Part of a small language model's weights.
Size: 11 layers, width 512, 8 heads of 64 (2 for keys and values), MLP 3072 GELU, vocabulary 16384, 51.3M parameters.
Architecture: RMSNorm before each block, learned positions, no biases in attention or MLP, tied embeddings.
MLP neurons of a small language model. Each row is named by its layer, matrix (up: input weights) and neuron, and shows model dimensions 128-191. Each number is 50 + 12 x the weight over its row's rms, rounded and kept within 0 to 99.
Before each neuron's rows, "fires after" lists the tokens most often just before its 100 highest values on Wikipedia text that the model never trained on.

fires after: " his", "s", "'", " her"
L5.up1600:39 54 65 51 68 50 59 51 61 62 68 64 73 39 47 53 43 57 58 30 47 45 20 47 30 53 50 57 61 58 42 38 56 22 52 51 27 49 45 29 40 51 51 39 47 45 15 53 32 44 54 34 45 50 42 45 41 52 58 33 67 21 60 37

fires after: "9", "2", "0", "1"
L5.up2942:52 55 60 57 59 41 59 39 45 61 22 57 42 57 60 70 77 44 39 37 66 57 52 49 43 76 29 54 36 39 33 51 66 35 44 52 40 42 61 44 39 63 53 49 37 41 37 59 52 35 66 23 53 28 44 63 46 53 54 54 54 48 61 44

fires after: ".", "m", "W", "we", "2"
L5.up447:59 52 41 67 35 50 45 77 47 46 50 62 38 49 25 59 44 51 63 60 62 47 54 48 44 51 39 25 39 43 25 41 30 45 45 62 52 68 28 69 45 24 57 69 47 50 48 48 41 52 36 58 43 45 47 51 45 48 44 42 51 56 56 57

fires after: "."
L5.up285:52 28 29 61 44 58 41 56 50 55 57 37 58 54 56 54 65 42 60 64 58 47 44 44 71 51 61 53 44 38 51 60 74 43 51 73 49 54 71 57 41 30 40 72 73 35 67 38 51 41 40 46 51 58 55 45 43 54 59 40 44 24 56 57

fires after: " |", " the", "|", ".", ":", "-"
L5.up843:71 58 42 36 57 50 47 40 52 57 47 71 75 28 47 41 52 47 50 64 29 52 40 54 58 54 76 49 70 45 47 51 79 47 62 62 54 33 49 38 24 51 53 63 55 32 56 54 26 47 26 46 59 52 44 62 39 46 59 60 37 41 60 51

fires after: " ", "1", " |", "2", " ("
L5.up490:42 55 58 64 71 58 63 44 63 60 38 27 40 65 58 25 45 58 43 38 38 32 40 38 26 46 56 55 60 48 41 39 54 57 53 39 51 30 24 60 66 47 43 35 51 16 40 62 66 23 60 68 27 49 43 40 35 39 51 43 54 56 54 56

fires after: " ", " |", "1", "3", "2"
L5.up63:31 63 50 39 48 51 50 39 48 44 32 56 42 31 27 45 47 29 48 40 60 46 53 38 32 45 55 69 62 52 28 45 39 67 50 38 58 32 42 51 55 56 60 32 60 60 58 31 56 41 56 52 39 48 60 54 31 60 59 34 48 50 37 28

fires after: " ", "–"
L5.up2389:54 43 37 46 56 48 54 56 39 69 38 51 29 37 39 42 58 42 49 64 56 49 61 41 50 43 40 50 45 75 39 54 54 49 51 62 52 44 38 34 38 62 68 53 59 35 47 65 53 58 32 59 39 50 60 58 32 47 82 44 61 53 45 59

fires after: " ", "|", " and", "-"
L5.up1174:39 43 47 62 44 41 39 49 59 63 42 47 63 34 28 34 54 37 39 68 67 49 61 36 62 62 58 57 31 54 25 50 38 32 56 36 41 45 56 52 52 65 59 47 30 39 52 52 42 47 53 52 57 50 52 52 47 54 62 28 46 43 38 54

fires after: "7", "z", "3", "t", "is", "8"
L5.up337:37 53 46 43 49 58 29 54 56 60 40 35 50 64 61 50 33 29 26 46 48 47 40 56 40 45 57 49 46 37 47 62 36 58 68 43 34 48 51 68 53 52 47 59 52 40 74 61 50 38 58 49 57 47 54 39 43 38 46 66 53 53 47 36

fires after: " |", " ", "7", "1", "8"
L5.up2947:41 39 56 54 55 64 76 43 35 70 50 50 54 58 31 41 29 65 62 49 36 53 29 31 36 51 50 57 37 36 38 54 35 47 72 69 42 58 77 44 51 52 71 58 50 41 61 53 62 48 49 51 51 59 28 62 49 43 64 68 28 56 34 13

fires after: "1", "2", " of", " end", " the", "6"
L5.up400:48 55 39 43 76 45 75 59 76 52 62 23 33 53 46 43 50 39 53 73 87 16 49 45 15 48 47 36 68 49 30 68 58 65 53 64 50 36 54 61 55 50 43 50 39 37 65 72 29 27 46 44 38 54 58 44 68 61 57 53 46 63 53 49

fires after: "6", "8", "2", "9", "3", "4"
L5.up1743:25 65 66 45 69 49 68 53 54 28 37 42 45 45 47 61 52 67 46 63 56 24 55 49 45 54 49 53 42 38 51 69 59 51 50 58 32 40 48 45 52 49 30 43 62 76 54 70 74 24 48 22 47 50 59 64 26 42 66 50 59 69 77 34

fires after: "2", "3", "1"
L5.up1360:30 54 43 40 42 43 63 42 51 62 27 43 45 49 57 45 38 41 32 72 41 55 29 50 51 47 50 48 51 31 43 58 50 46 45 32 28 16 45 41 34 47 60 41 31 45 48 56 40 39 46 40 59 36 62 49 40 27 53 64 51 67 50 34

fires after: " the", " as", "'", "s"
L5.up681:31 50 63 55 52 65 51 75 31 49 71 66 55 38 48 55 58 49 69 48 44 28 31 39 43 54 44 44 53 41 43 42 42 33 41 54 49 47 59 41 39 48 65 58 49 58 44 41 57 38 33 46 43 58 48 51 32 64 59 56 56 28 45 86

fires after: " |", "2", " ", "0", "1"
L5.up275:45 35 35 34 44 61 51 58 33 57 48 53 46 27 59 43 52 30 40 45 33 48 46 51 43 26 54 46 44 42 38 56 60 49 43 67 31 47 56 42 52 55 60 62 45 63 47 73 52 34 38 54 49 72 58 38 52 21 57 58 49 55 79 70

fires after: "0", "5", "6", "2", "1", "3"
L5.up128:40 25 48 65 68 37 51 35 18 41 39 44 36 22 32 79 32 46 56 68 32 56 37 48 45 56 40 60 60 47 68 43 67 37 61 58 60 52 43 51 42 64 73 70 39 44 60 50 55 60 49 29 70 47 53 55 57 42 55 52 58 55 40 38

fires after: "8", "in", "3", "9", "1", "n"
L5.up1239:45 70 56 37 34 56 37 39 38 64 52 48 54 35 60 45 24 46 53 57 58 60 54 48 51 62 43 39 41 24 43 42 53 57 51 32 55 29 58 42 37 46 37 40 37 27 49 29 58 51 55 58 55 44 47 65 41 57 51 76 40 60 51 37

fires after: "1", "2", " ", "–", "9"
L5.up3036:34 49 53 41 69 64 67 51 57 42 56 27 53 48 40 32 28 46 46 62 60 54 51 48 42 66 62 26 49 41 45 38 40 69 38 65 49 43 54 52 49 52 45 48 40 28 65 53 38 48 42 60 28 48 50 45 63 37 67 51 39 56 34 43

fires after: "9", "0", "1", "8", "5"
L5.up1897:55 51 46 51 55 51 43 45 49 67 46 49 50 21 53 74 51 40 47 43 37 44 56 48 57 59 57 35 48 39 44 67 46 79 49 45 28 44 46 58 54 65 70 59 47 41 60 36 57 55 38 29 49 63 60 67 51 44 49 47 53 51 43 41

fires after: "9", "0", "2", "3", "5", " |"
L5.up2309:53 57 67 42 50 68 69 46 39 39 41 48 63 56 47 56 72 41 75 70 50 56 50 48 64 66 54 30 54 63 46 56 65 62 48 57 30 38 58 55 40 68 44 34 50 59 25 54 42 41 60 46 44 55 60 56 52 50 38 29 65 46 56 62

fires after: "0", "5", "p"
L5.up289:41 54 57 20 66 73 28 66 47 75 33 29 51 54 52 56 50 51 53 25 38 32 33 40 49 54 51 60 57 61 42 38 51 51 46 28 52 66 43 49 48 53 54 60 36 39 63 35 35 37 75 38 61 62 76 68 38 55 49 62 60 34 56 43

fires after: "–", " ", " −", "d", "-"
L5.up269:25 34 51 49 53 46 52 51 57 53 76 59 60 45 56 54 43 52 61 31 40 33 45 53 71 60 43 43 57 42 47 43 40 74 50 44 53 52 73 45 55 45 40 67 61 61 56 53 59 67 49 77 68 49 63 49 28 49 39 59 47 52 25 64

fires after: "2", "1"
L5.up855:37 50 45 69 41 32 43 48 60 60 41 31 31 48 58 66 70 57 52 77 61 64 56 43 44 79 54 47 68 22 30 41 47 19 33 44 36 45 40 61 22 16 51 33 46 59 66 60 32 20 46 47 26 73 25 42 42 50 43 68 35 55 40 45

fires after: ".", ",", "-"
L5.up2798:48 46 57 43 39 61 70 46 56 39 73 51 45 64 38 60 61 56 64 61 29 47 48 45 67 43 42 55 54 71 57 44 62 53 70 54 61 63 59 54 38 30 62 74 60 70 54 45 35 52 57 64 68 40 50 78 38 49 51 74 64 55 71 65

fires after: " and", " |", ",", " ×", "2", "5"
L5.up2917:66 61 28 28 40 57 49 23 55 55 47 61 49 32 25 35 56 38 52 38 55 49 50 48 50 57 43 68 54 45 56 57 36 50 61 32 58 63 52 35 27 31 53 28 38 54 53 56 48 42 52 77 34 60 52 46 39 58 47 40 31 50 53 59

fires after: " the", " The", ",", "The"
L5.up2631:54 58 32 40 38 53 70 55 45 54 81 49 45 57 62 66 53 51 47 72 45 38 56 42 54 54 57 39 48 48 41 48 61 57 60 52 64 54 43 43 37 58 41 37 33 68 37 35 37 42 71 52 56 23 38 49 55 28 60 67 47 55 50 52

fires after: ".", "0", "8", ",", "5"
L5.up1492:39 73 44 29 55 42 59 45 32 51 52 66 48 38 45 57 47 24 59 47 50 50 46 40 57 70 49 45 39 42 66 42 41 48 44 53 38 59 50 58 38 48 61 50 44 53 48 55 59 45 63 00 44 60 38 35 64 39 57 45 51 74 30 41

fires after: " ", "|", ".", "-", "2"
L5.up2552:44 34 60 62 80 35 39 47 69 46 50 48 58 41 47 51 65 64 57 35 62 40 40 35 46 64 16 37 34 51 22 65 37 44 41 53 54 61 42 46 57 33 44 43 65 56 40 52 36 62 33 60 39 37 59 60 41 74 71 76 44 44 37 60

fires after: ":", " of", " Team", "-", " |", " Party"
L5.up2304:58 47 37 55 59 29 42 59 55 42 40 55 55 59 47 34 58 52 43 63 76 54 39 42 51 58 49 62 58 55 52 38 58 54 54 42 71 19 52 38 57 64 66 52 53 34 55 41 23 55 49 31 53 62 33 52 43 48 55 51 44 42 39 37

fires after: " ", "0", "3"
L5.up1529:44 53 34 50 25 43 41 47 49 68 44 54 50 42 49 47 49 60 49 53 61 50 68 43 61 43 39 39 46 33 54 56 60 55 62 66 39 57 46 40 44 71 58 65 70 66 33 57 44 67 38 49 63 54 52 38 43 35 59 41 54 52 42 61

fires after: " |", " of", "2", ";"
L5.up1552:57 37 39 42 39 32 55 45 62 55 46 46 63 34 38 30 48 47 54 42 50 37 46 21 46 52 49 63 68 47 54 44 46 52 62 32 62 67 75 48 60 39 61 49 54 39 42 52 45 54 59 47 44 62 62 83 52 55 61 58 36 43 49 55

fires after: ".", "3", "5", " ", " Lav"
L5.up2722:46 71 65 26 51 36 53 37 37 23 34 53 52 67 27 63 37 48 58 46 51 59 39 51 53 59 41 34 43 51 40 63 57 76 52 53 43 38 57 42 36 48 54 56 69 75 54 50 39 35 37 31 69 43 39 25 68 61 30 54 73 39 43 72

fires after: "\n", ".", ",", " "
L5.up2754:60 38 36 62 65 48 57 52 44 55 43 45 60 47 66 58 48 49 59 56 43 56 61 30 66 61 43 63 71 58 46 46 44 59 39 62 37 48 35 55 42 59 83 36 53 54 37 65 48 51 63 66 50 41 58 52 34 41 58 48 54 48 74 47

fires after: " ", " (", " |", "1", "0"
L5.up40:63 60 37 52 49 66 57 74 47 76 62 70 52 56 37 50 45 20 66 70 43 48 34 71 37 58 50 48 28 35 37 49 32 43 60 28 45 36 54 16 44 46 67 70 60 25 62 37 60 54 40 62 59 64 56 75 49 52 68 50 57 71 57 48

fires after: ".", "7", "h", "6", "wa"
L5.up2429:43 31 37 59 25 35 39 61 68 62 60 58 37 47 38 58 35 41 63 39 40 41 35 34 45 67 50 49 66 50 32 53 54 55 76 59 74 64 63 37 46 54 55 47 61 39 32 56 56 41 53 56 57 43 42 66 51 52 44 48 62 60 57 53

fires after: " −", "1", " +", " "
L5.up2146:47 53 61 53 61 67 62 37 51 85 83 56 70 51 46 43 27 44 47 33 61 53 39 26 41 38 67 49 38 31 47 57 47 66 59 57 60 65 56 42 24 74 62 34 30 52 59 64 40 45 59 72 21 46 69 58 52 27 32 38 56 63 59 57

fires after: "2", "1", "9", "4", "6"
L5.up393:18 58 42 51 39 37 43 55 51 44 34 26 47 41 53 39 38 67 39 76 44 65 55 52 50 44 49 45 48 31 30 49 55 38 56 43 68 30 53 44 56 39 53 54 35 29 61 47 54 33 40 36 46 29 51 70 64 68 36 54 33 54 45 79